config.yaml
n_layer: 9
d_model: 704
n_head: 11
n_kv_head: 11
head_dim: 64
d_mlp: 2816
vocab_size: 20632
activation: "gelu"
norm: "layernorm"
norm_place: "pre"
norm_eps: 1e-05
positions: "alibi"
qk_norm: false
attn_scale: 0.125
bias: "all"
tie_embeddings: true
parallel_block: false
init: "normal"
init_std_qkv: 0.0217
init_std_o: 0.0217
init_std_up: 0.0217
init_std_down: 0.0
optimizer: "muon"
lr: 0.00678
lr_mult_o: 3.0
lr_mult_down: 1.5
beta1: 0.93
lr_head: 0.00413
grad_clip: 2.0
warmup_steps: 200
schedule: "wsd"
decay_fraction: 0.321
decay_shape: "linear"
final_lr_fraction: 0.1
batch_tokens: 131072
seq_len: 1024
doc_mask: true
train_tokens: 1272000000
steps: 9705
dataset: "wikipedia_en"
MLP neurons of a small language model. Each row is named by its layer, matrix (down: output weights) and neuron, and shows model dimensions 613-676. Each number is 50 + 10 x the weight over its row's rms, rounded and kept within 0 to 99.
A block is one neuron, or neurons of one layer that tend to fire together. Before each block is what it responds to, as a language model described it from the Wikipedia text at the highest values.

Description: First newline right after a finished sentence or list or table row, ending a paragraph before a blank line, section header, or next item.
L2.down41:44 42 37 56 27 49 40 46 48 47 58 42 50 42 53 35 35 52 44 43 46 47 53 52 53 36 55 48 68 58 46 51 56 54 53 61 35 43 56 55 69 52 47 51 38 57 47 50 43 41 52 43 51 46 43 50 53 60 58 65 32 44 74 31
L2.down161:25 52 51 68 61 56 55 56 42 39 52 49 30 47 58 53 39 37 67 59 51 50 69 56 53 54 56 40 48 60 70 40 34 51 41 51 49 64 66 65 54 40 34 55 61 54 33 43 40 61 44 43 50 52 52 52 56 57 48 47 53 36 54 60
L2.down612:64 48 47 47 36 47 42 54 49 48 43 46 48 46 32 49 50 40 59 43 42 60 72 47 42 45 42 49 59 44 43 65 53 48 48 46 38 69 47 37 54 48 42 43 49 39 49 62 55 46 45 47 34 52 48 50 38 49 42 50 49 48 52 51
L2.down1005:44 58 60 51 63 33 57 59 35 52 60 69 24 38 47 42 54 55 57 62 47 62 61 51 43 67 48 61 51 46 53 50 62 46 53 57 55 56 45 56 40 55 41 55 58 54 70 52 38 39 58 50 47 63 42 50 33 37 41 55 59 63 46 36
L2.down1206:49 33 53 55 52 60 56 49 45 59 58 35 60 43 49 57 53 61 32 63 43 51 43 56 58 28 47 59 37 41 24 53 49 66 43 38 44 39 68 44 47 33 46 68 64 42 41 44 35 41 50 49 57 60 64 48 52 55 48 54 43 59 58 36
L2.down1277:40 61 39 58 52 35 54 37 53 39 37 41 40 40 35 38 51 31 43 56 47 28 55 50 39 57 67 52 56 59 57 57 42 55 44 40 51 50 59 54 65 38 39 43 61 63 27 54 45 51 27 42 47 51 56 60 46 51 57 66 59 49 44 60
L2.down1326:46 46 61 49 50 55 49 52 50 47 39 29 35 53 53 56 55 38 41 52 52 53 48 48 52 35 30 57 61 33 63 32 27 34 48 61 51 76 51 57 58 74 68 69 46 35 52 57 34 48 42 54 48 51 60 58 46 53 54 61 47 53 45 57
L2.down2230:45 34 45 67 39 47 63 60 48 44 45 44 57 34 45 55 62 32 55 59 46 47 58 69 55 53 57 58 51 78 56 54 43 49 58 37 52 62 35 49 58 49 38 38 53 38 44 47 61 70 60 51 41 54 54 33 49 53 37 45 30 33 45 35

Description: Connective words opening an elaborating clause after a finished clause, mostly "with" after a comma, also "to" (due to, led to), as, that, when.
L3.down767:54 55 48 62 52 63 64 29 36 50 41 45 49 35 54 26 56 37 46 46 63 42 50 60 47 40 51 47 47 49 38 30 49 47 44 55 60 49 54 44 49 60 51 54 40 38 48 45 51 38 41 57 55 63 65 43 41 46 52 54 37 50 51 53
L3.down1287:54 37 53 52 31 57 45 50 52 55 48 57 55 36 31 43 44 54 48 45 30 49 45 74 53 57 53 56 31 37 53 46 53 53 58 37 26 59 51 51 46 74 48 66 56 54 55 44 63 39 40 41 49 35 37 46 41 30 58 50 50 32 52 56
L3.down1490:72 56 31 70 67 73 57 48 53 46 47 50 49 47 38 65 37 33 55 40 36 59 37 57 68 54 55 51 54 19 45 44 71 38 70 34 36 58 51 54 44 45 54 49 54 54 47 50 53 53 53 38 44 49 31 46 38 53 67 40 42 51 45 39
L3.down1823:54 65 53 49 42 52 45 42 63 49 47 47 44 42 66 49 52 29 63 49 40 46 57 52 33 40 43 57 64 67 46 41 55 51 59 48 49 46 42 51 67 38 44 71 51 41 34 45 58 59 44 56 54 47 47 50 38 58 54 37 42 27 71 35
L3.down1860:71 39 44 53 47 45 44 45 62 65 39 43 39 44 62 41 44 52 62 37 60 67 45 39 68 52 39 54 36 40 51 60 62 61 47 59 76 44 47 60 55 62 62 38 49 64 37 39 49 38 44 41 28 46 43 35 52 64 65 45 59 51 52 52
L3.down1885:47 48 56 52 44 36 68 42 50 50 42 52 49 49 70 57 80 54 54 59 53 45 54 65 31 39 57 50 42 35 43 41 43 25 40 56 52 57 59 38 72 43 45 48 31 72 50 64 63 31 47 47 48 53 43 51 46 53 63 48 45 28 47 54
L3.down1994:73 44 52 62 41 41 52 35 44 38 54 58 43 37 57 37 46 51 57 65 53 56 41 45 56 71 61 64 51 55 38 53 53 55 31 42 45 30 44 31 60 49 56 53 35 53 47 47 67 46 60 59 41 48 46 47 52 46 37 56 52 44 56 65
L3.down2435:45 46 67 40 52 40 48 41 61 54 43 44 45 58 34 49 36 50 62 55 52 63 63 52 55 56 40 41 65 58 25 54 53 41 51 41 34 57 64 44 53 47 28 50 62 60 41 32 45 56 33 43 63 36 57 41 53 57 34 44 29 46 51 53

Description: The conjunction joining two coordinated items, mostly and but also or, &, as (well), such as he and Martin, Fish and Wildlife, 7th or early.
L2.down729:49 57 46 48 51 49 40 58 59 56 48 49 44 32 36 54 64 51 59 46 42 42 62 62 44 43 48 59 60 42 52 56 40 46 43 49 48 51 36 42 48 74 42 50 55 57 43 72 67 65 24 58 47 56 66 47 61 40 45 55 44 27 51 44
L2.down758:57 65 39 56 59 53 52 44 59 55 58 41 41 46 45 51 44 48 62 45 36 47 41 55 45 51 65 54 50 54 51 36 32 49 54 50 54 54 50 63 53 43 48 47 59 73 60 37 45 74 63 46 45 41 60 57 42 40 63 56 52 44 52 31
L2.down1436:52 47 44 43 55 46 66 62 48 43 38 63 57 43 55 54 46 34 53 45 51 45 55 31 56 62 44 63 38 66 49 53 48 42 47 60 45 52 43 72 49 56 45 39 41 31 59 44 49 71 62 56 55 50 37 52 62 46 43 53 55 40 42 40
L2.down1910:68 45 53 59 64 57 44 37 31 46 38 62 50 39 41 30 45 56 46 27 51 40 46 50 43 53 45 43 58 61 42 63 56 49 59 44 66 48 68 41 39 41 31 49 53 56 54 50 35 69 54 62 64 58 41 29 52 52 50 71 39 48 41 44
L2.down2103:45 52 54 52 39 54 46 55 59 34 47 66 58 48 51 36 21 40 53 51 59 45 60 46 45 45 48 55 56 34 49 56 61 46 53 51 47 36 38 61 36 39 51 43 46 58 44 32 45 30 55 38 47 73 65 45 52 42 62 45 58 55 47 43
L2.down2142:54 56 41 64 55 49 31 56 39 57 60 45 38 51 32 44 49 32 50 43 51 46 39 44 53 39 65 39 46 37 54 36 42 46 58 56 66 38 54 60 64 45 50 32 52 68 46 59 55 50 48 49 43 40 66 45 43 47 39 43 35 53 61 36
L2.down2434:53 52 26 50 38 26 54 61 49 49 46 36 51 34 45 40 41 42 57 37 30 59 58 53 44 51 47 33 54 59 69 33 63 43 52 47 70 48 46 52 74 60 47 37 46 41 60 36 57 64 60 33 56 50 64 48 69 31 56 54 29 37 63 39
L2.down2710:52 63 43 61 55 62 49 52 53 43 56 46 41 50 50 55 56 53 55 11 41 54 53 47 50 73 50 60 56 51 56 68 34 40 59 50 52 45 37 52 55 40 55 46 50 66 51 45 20 48 58 56 46 60 68 26 53 53 67 58 47 55 47 56

Description: Fires on the possessive apostrophe after a noun, as in nation's, league's, Christie's, and on "the" or "one" before ranking phrases like "the eighth-tallest" or "one of".
L6.down2685:56 66 49 59 40 36 43 50 57 67 46 26 38 35 50 50 49 54 52 56 35 39 56 33 50 49 49 38 45 56 49 62 56 30 55 49 61 43 36 66 29 47 40 58 58 44 46 58 65 49 65 65 50 58 59 47 45 70 54 46 59 58 64 34

Description: Month names (full or abbreviated) inside dates, such as on April 11, 15 April 1868, or table headers like Jan; occasionally table separators.
L6.down1007:49 60 56 60 61 54 52 52 54 40 68 53 47 61 75 36 34 54 54 45 56 62 36 34 62 48 64 67 60 62 43 52 56 40 49 61 62 53 55 40 41 23 34 46 56 32 51 51 49 39 64 49 55 34 57 62 70 35 57 24 31 44 65 26

Description: Slashes, hyphens, opening parentheses and quotes that continue a code, title or name, as in 10/100, 1-ton, f/8, F/O, Song (to Me), James A. "Alex".
L6.down224:42 72 61 50 43 43 45 47 37 42 35 47 56 48 52 46 51 54 59 69 52 35 57 37 56 44 55 66 30 50 51 56 65 33 60 39 54 66 52 39 43 46 70 48 46 46 44 60 59 64 59 61 57 44 53 61 44 62 54 66 46 52 53 56

Description: Nouns, gerunds and verbs that open a phrase needing an object or "of" complement next, e.g. the use (of), the presence (of), obtaining, picked up, having heard.
L6.down2804:38 28 56 50 66 61 53 46 46 54 61 45 51 33 43 37 24 42 48 51 50 68 48 59 35 47 58 50 55 46 30 45 66 57 59 54 53 53 61 66 53 62 43 31 63 57 54 46 67 59 48 52 46 54 50 27 47 47 51 52 38 46 61 75

Description: Hyphens inside compounds and alphanumeric codes, such as DD-114, C-20, D-modules, Deutsch-französische; also month names in dates like "on October 12".
L2.down938:48 54 36 59 49 63 24 46 42 32 64 54 57 46 45 60 36 55 30 45 53 53 65 59 42 43 51 46 56 51 45 46 54 49 54 57 48 69 46 59 53 32 60 57 46 86 62 45 35 36 33 43 36 55 66 60 48 50 49 49 53 57 49 63
L2.down1622:49 45 55 62 59 48 50 50 36 36 40 57 57 49 48 42 57 55 57 40 67 51 42 40 60 58 46 59 57 61 61 58 50 30 44 52 49 57 51 51 49 59 62 45 55 53 49 55 49 56 62 38 47 46 36 56 59 48 44 52 39 46 44 46
L2.down2058:51 67 48 58 42 52 45 55 44 44 51 37 56 66 62 52 42 43 41 64 54 53 47 35 46 49 46 47 46 58 38 55 50 35 58 43 67 54 51 65 63 44 53 50 44 55 55 50 43 47 41 66 51 59 65 56 61 41 46 64 47 47 31 61
L2.down2181:36 34 47 53 46 56 59 55 37 59 53 50 49 43 44 35 66 54 43 70 49 44 65 56 48 27 46 73 53 64 43 53 53 53 40 39 54 41 51 45 57 34 61 59 44 49 52 46 56 47 40 59 44 71 55 40 61 39 44 69 59 57 69 43
L2.down2264:64 64 43 54 50 43 55 59 59 60 36 44 47 42 51 41 44 46 42 53 61 36 57 47 50 43 52 33 42 60 55 53 42 53 41 51 52 73 45 45 51 51 59 46 54 54 30 45 49 52 27 43 60 30 62 52 58 68 52 72 66 44 50 51
L2.down2398:52 73 54 38 41 31 55 59 56 69 55 57 55 40 50 54 62 65 67 42 36 55 61 58 44 54 75 60 59 66 48 52 41 42 50 45 45 39 40 37 60 26 50 51 66 41 38 63 34 50 44 38 61 64 45 58 61 54 48 52 54 54 38 65
L2.down2527:49 39 33 37 45 50 56 53 49 31 62 65 59 48 57 47 44 38 36 43 55 70 54 68 62 58 58 58 45 54 51 59 29 58 47 35 60 73 51 55 63 70 44 45 59 65 46 35 45 47 54 43 53 45 45 55 31 46 58 58 38 61 35 43
L2.down2546:57 71 39 36 40 38 66 50 42 55 40 64 62 33 64 53 52 45 64 47 70 39 69 59 49 60 59 59 50 60 41 45 56 57 49 61 57 61 45 51 43 38 52 49 53 45 33 44 55 37 36 49 68 35 48 59 39 45 31 62 43 54 46 63

Description: Conjunctions or semicolons that open a new clause after a comma midway through a long sentence, such as ", and", ";", ", with", ", which", ", as".
L2.down36:68 62 49 60 57 38 67 44 48 57 42 48 48 47 58 52 37 45 48 57 47 61 47 59 56 46 46 62 50 53 78 42 43 52 48 57 36 52 39 49 46 47 50 58 43 43 32 44 51 49 55 56 60 46 53 63 64 60 37 55 64 60 27 56
L2.down270:53 52 42 36 36 45 44 40 49 57 67 55 24 40 52 60 53 55 65 47 53 45 56 68 43 66 27 38 59 45 56 36 60 52 52 40 36 44 50 50 55 68 51 52 63 57 58 58 43 52 52 58 38 50 59 69 43 42 47 50 57 57 37 40
L2.down465:46 68 39 26 49 47 46 51 44 53 51 65 55 61 55 52 42 40 69 57 38 55 56 58 49 45 52 63 42 36 63 42 43 60 37 41 54 47 70 42 50 39 71 37 48 58 45 47 37 61 46 59 50 46 49 50 48 67 36 51 41 61 52 40
L2.down703:25 50 35 67 37 51 45 53 61 41 60 41 48 61 37 71 44 55 53 34 39 50 47 60 35 52 44 62 60 46 39 61 60 57 51 56 55 41 62 33 53 50 54 55 74 61 33 48 46 51 51 49 45 36 61 45 38 55 51 52 62 41 72 57
L2.down1068:40 42 36 44 46 52 52 44 62 55 33 50 47 35 59 48 48 43 60 38 36 38 31 36 56 57 55 61 53 56 60 56 52 56 51 32 35 52 44 32 68 58 39 37 38 37 63 46 56 44 50 49 59 56 42 46 38 45 61 43 34 38 49 47
L2.down1140:49 70 58 46 56 27 66 57 51 29 60 52 44 46 46 59 52 51 64 71 54 56 50 47 44 55 49 46 52 39 62 60 31 59 54 47 46 65 48 55 55 72 67 48 29 50 33 50 56 42 49 35 47 47 47 47 44 32 33 35 39 52 57 45
L2.down1275:52 64 58 58 44 57 61 43 62 51 37 47 32 45 57 46 40 38 33 42 47 54 48 43 43 47 46 57 47 47 57 44 66 60 50 57 52 53 63 32 57 40 45 52 53 40 35 46 40 45 46 54 40 70 42 70 48 61 57 43 56 52 53 34
L2.down2704:46 63 33 44 55 44 51 43 47 47 44 51 29 40 56 50 38 56 77 38 62 58 54 51 27 43 46 45 62 42 52 50 40 59 20 34 45 43 67 68 50 65 47 62 50 82 40 50 43 39 47 52 44 46 69 38 50 61 35 45 55 59 48 47

Description: Month names in dates, usually after on or in, or a day number (On 29 June, In March); also letter z / Z pieces in names and words.
L3.down543:46 55 36 43 46 58 57 47 43 48 56 64 41 62 38 42 35 37 37 34 40 60 37 45 47 45 53 49 51 63 56 56 67 49 48 64 62 63 50 51 63 45 62 49 56 57 58 56 39 51 57 50 41 39 39 65 35 52 56 52 49 57 46 60
L3.down601:61 50 73 51 50 53 52 46 38 40 45 52 52 55 43 60 42 45 52 47 30 61 51 54 38 39 42 60 54 57 53 85 43 60 36 36 39 53 24 47 54 46 66 42 60 50 60 56 51 60 67 43 60 47 53 51 47 50 52 57 36 49 55 45
L3.down633:49 52 57 52 42 37 51 48 45 52 41 34 32 57 50 45 51 37 68 50 34 57 45 49 51 63 46 40 49 65 58 40 56 46 47 47 51 71 38 68 54 59 46 35 53 22 59 69 49 28 52 46 47 51 62 38 55 52 39 57 41 63 35 60
L3.down895:58 61 75 57 41 37 56 56 44 36 44 57 49 46 51 44 65 70 67 58 48 44 50 68 79 44 57 58 49 59 28 54 42 64 65 54 57 74 38 40 59 49 59 47 43 43 42 63 57 45 48 52 56 38 47 43 59 46 64 42 50 39 44 65
L3.down1360:69 08 32 70 30 37 49 53 48 50 53 49 62 51 41 55 46 47 36 40 46 60 61 54 63 44 67 42 60 54 35 67 62 78 53 37 51 52 52 54 45 45 63 35 72 50 70 35 53 53 70 20 50 43 55 41 52 57 58 66 31 51 51 61
L3.down1420:62 41 48 49 60 51 69 56 50 43 49 47 64 56 57 29 63 41 64 45 68 64 55 70 49 48 51 42 42 42 50 53 50 26 47 49 56 40 54 44 40 52 35 18 72 48 53 41 67 43 58 48 50 31 41 43 52 37 39 62 57 48 48 46
L3.down2325:38 44 61 35 50 49 41 52 40 56 56 52 52 59 55 75 34 39 56 45 68 50 52 55 60 37 34 58 32 46 61 59 62 42 47 39 59 51 45 52 65 31 62 56 54 62 46 37 49 34 44 40 47 44 58 53 57 56 60 66 37 42 61 41
L3.down2723:58 48 25 34 40 35 44 54 52 51 35 49 62 57 68 58 45 39 57 42 56 52 38 58 66 44 44 42 55 44 39 54 46 47 62 34 37 55 56 52 58 57 57 33 58 60 53 35 62 50 42 44 51 40 55 42 45 77 56 39 54 56 58 54

Description: Mostly "the", also "It", "this" or "The event/word", opening a noun phrase or clause subject in encyclopedic prose, e.g. "convinced the court".
L3.down662:43 53 51 43 36 33 42 59 53 51 31 64 41 62 52 60 62 39 44 41 51 66 49 70 57 18 49 53 39 55 38 47 34 56 42 51 51 41 71 29 70 37 49 46 78 65 53 57 47 59 40 53 65 46 39 49 55 49 58 41 55 35 36 51
L3.down700:52 49 48 42 38 47 73 36 60 40 37 56 34 51 41 41 44 43 54 55 39 54 65 49 56 55 48 47 40 44 51 45 40 40 42 41 42 49 41 51 74 37 43 44 43 35 53 57 61 47 38 50 45 47 33 52 48 48 57 47 57 47 69 65
L3.down856:54 50 73 55 45 48 38 51 44 42 49 63 45 57 27 44 51 57 52 66 49 34 74 32 40 39 47 62 43 54 50 46 61 44 66 60 54 50 50 49 43 40 45 56 65 57 41 46 25 52 54 32 65 64 46 36 27 55 52 46 71 56 50 56
L3.down1200:43 58 43 52 54 30 48 45 78 50 52 53 42 49 50 56 56 39 46 46 39 41 59 46 46 47 55 72 67 42 38 61 40 63 61 45 58 41 50 42 45 45 43 60 45 65 51 38 55 51 48 52 68 34 70 43 60 61 51 38 34 56 39 33
L3.down1254:59 47 44 59 45 38 63 49 49 46 41 48 58 64 46 61 45 47 59 46 41 59 72 64 49 49 67 35 51 60 59 49 51 56 52 61 50 09 57 50 37 52 58 57 41 54 51 56 24 75 68 66 37 53 49 50 56 60 66 43 51 48 69 52
L3.down1806:62 56 46 45 35 43 55 36 66 67 28 41 48 64 53 47 49 35 48 75 44 49 48 44 46 30 75 70 36 41 56 49 48 35 66 27 50 55 50 41 47 60 26 45 42 54 75 34 54 48 46 45 54 53 46 44 49 46 54 45 59 53 51 55
L3.down2250:66 55 41 55 39 47 66 53 48 45 34 18 59 40 56 44 34 41 41 36 39 48 59 45 57 45 33 57 52 52 72 48 67 47 54 56 54 58 50 40 65 38 55 50 44 33 45 47 59 42 36 69 47 51 58 66 55 54 47 46 56 52 37 60
L3.down2414:46 46 45 59 42 72 47 73 42 58 49 46 49 36 45 50 55 41 33 65 50 50 56 46 61 36 48 56 51 58 51 52 47 53 60 47 60 33 67 44 52 53 60 38 50 49 58 54 24 61 55 57 52 46 51 46 44 62 67 52 40 61 39 53

Description: Connectors linking two paired words or abbreviations, like the slash in he/she, w/o, F/O, the & in Ratchet & Clank, and or nor.
L3.down575:58 54 49 51 45 45 79 40 46 35 51 42 42 41 42 60 47 56 59 47 55 45 59 67 55 67 36 75 54 45 54 33 55 34 53 46 46 55 55 29 54 52 44 49 33 54 54 41 66 43 52 53 71 55 53 45 71 54 49 41 69 48 54 50
L3.down1370:54 50 45 41 61 46 69 46 59 64 43 50 57 50 43 64 41 51 50 59 56 37 58 42 49 37 62 53 42 45 60 65 52 51 53 30 56 46 48 60 40 56 58 59 30 37 46 37 39 45 49 61 54 38 58 23 57 66 38 58 39 46 53 51
L3.down1491:47 49 54 50 40 41 46 45 73 42 43 38 52 56 37 54 56 36 47 50 58 54 49 59 52 36 43 41 59 70 55 57 66 41 37 47 40 57 60 62 57 55 68 48 49 54 62 60 49 41 53 47 46 39 49 70 45 54 50 65 43 56 52 65
L3.down1678:59 53 54 49 36 45 52 59 45 53 52 36 57 43 68 45 37 47 38 47 48 37 15 49 39 50 49 50 56 67 58 51 44 48 75 53 47 49 28 50 45 41 59 17 36 43 65 33 37 46 67 43 48 56 64 49 54 58 59 47 61 56 38 46
L3.down1700:42 65 49 31 56 44 54 44 43 55 58 46 46 45 47 68 39 54 48 61 56 28 36 46 60 47 44 36 44 52 47 44 44 33 62 38 56 68 32 40 53 58 58 47 45 54 45 59 48 59 49 44 59 51 52 36 49 44 49 63 50 37 60 55
L3.down2100:72 54 37 54 45 56 50 58 49 42 61 56 43 64 65 66 49 70 52 42 64 57 40 50 32 53 55 66 49 32 47 38 54 50 39 36 40 53 42 35 60 32 64 36 37 71 50 33 47 43 50 41 53 51 67 51 44 50 66 61 53 39 61 58
L3.down2200:43 43 50 32 49 70 56 37 66 41 52 46 60 58 66 53 66 44 52 47 56 44 35 64 44 61 26 39 60 34 57 50 43 69 68 56 51 36 46 34 53 71 54 40 49 61 55 58 34 52 56 52 42 68 34 39 64 40 35 47 43 59 59 43
L3.down2335:40 47 47 53 28 38 39 44 48 52 45 47 52 48 36 58 38 63 42 62 42 41 42 57 44 69 50 38 55 46 59 53 60 33 39 59 57 43 50 55 74 53 40 42 53 63 63 46 38 50 58 60 52 46 69 50 41 67 65 51 47 53 44 34

Description: Apostrophe tokens right after a noun or pronoun, mostly possessive 's (state's, Turkey's) and It's; occasionally mid-word hyphens like close-up.
L3.down83:45 57 51 50 47 40 51 51 57 50 53 38 53 50 56 54 53 67 48 51 52 37 27 44 48 48 41 56 53 46 38 39 73 59 61 42 53 49 38 43 60 50 48 54 59 40 56 51 50 50 49 63 44 55 55 37 47 57 46 65 41 54 37 55
L3.down199:26 72 64 54 46 39 45 28 72 66 38 40 39 49 54 45 61 60 58 56 34 59 44 56 43 69 49 39 61 55 71 40 63 49 46 52 44 31 48 42 58 45 46 64 40 63 70 58 60 40 64 51 40 49 48 42 59 49 52 22 57 59 57 48
L3.down1403:57 58 57 63 55 35 66 68 53 41 73 53 55 50 48 34 57 44 58 44 44 50 52 40 41 40 45 61 69 45 49 43 50 41 47 25 54 60 40 36 52 54 43 57 43 38 46 49 43 33 53 52 49 23 62 44 60 61 44 58 49 49 46 50
L3.down1464:28 58 34 75 46 58 49 36 65 39 44 51 68 41 40 47 61 49 43 52 52 33 41 41 63 43 50 39 33 39 55 60 63 56 51 58 55 60 63 68 60 53 31 39 25 63 51 51 40 38 51 38 53 59 53 42 47 33 56 66 51 47 59 45
L3.down1573:44 64 48 59 36 54 50 50 37 50 41 65 65 48 56 42 41 50 40 46 39 50 49 29 64 61 62 44 54 56 43 38 63 44 32 45 47 36 41 43 50 60 62 50 44 56 28 47 42 56 41 62 42 47 52 74 53 49 52 38 51 68 39 59
L3.down2511:50 51 55 68 51 47 53 42 62 56 50 40 41 40 64 51 47 54 40 46 36 59 58 46 55 49 53 66 31 69 41 56 54 49 56 47 64 64 60 62 54 52 32 65 43 63 52 39 61 53 67 61 52 60 61 57 39 55 48 59 46 62 49 35
L3.down2713:42 83 31 55 55 41 36 52 61 47 64 39 45 52 53 38 55 48 69 53 56 46 76 46 40 46 41 68 45 47 52 47 46 45 67 40 61 55 48 41 43 46 63 44 55 56 40 51 55 47 43 53 43 52 55 45 43 53 53 79 22 56 49 45
L3.down2724:43 49 45 35 51 41 45 30 57 43 39 40 66 37 39 62 57 56 58 57 57 51 45 41 61 47 37 68 56 49 53 58 63 49 56 40 61 46 34 57 59 53 41 66 34 67 39 67 39 36 49 48 42 56 65 39 64 46 47 61 44 54 48 53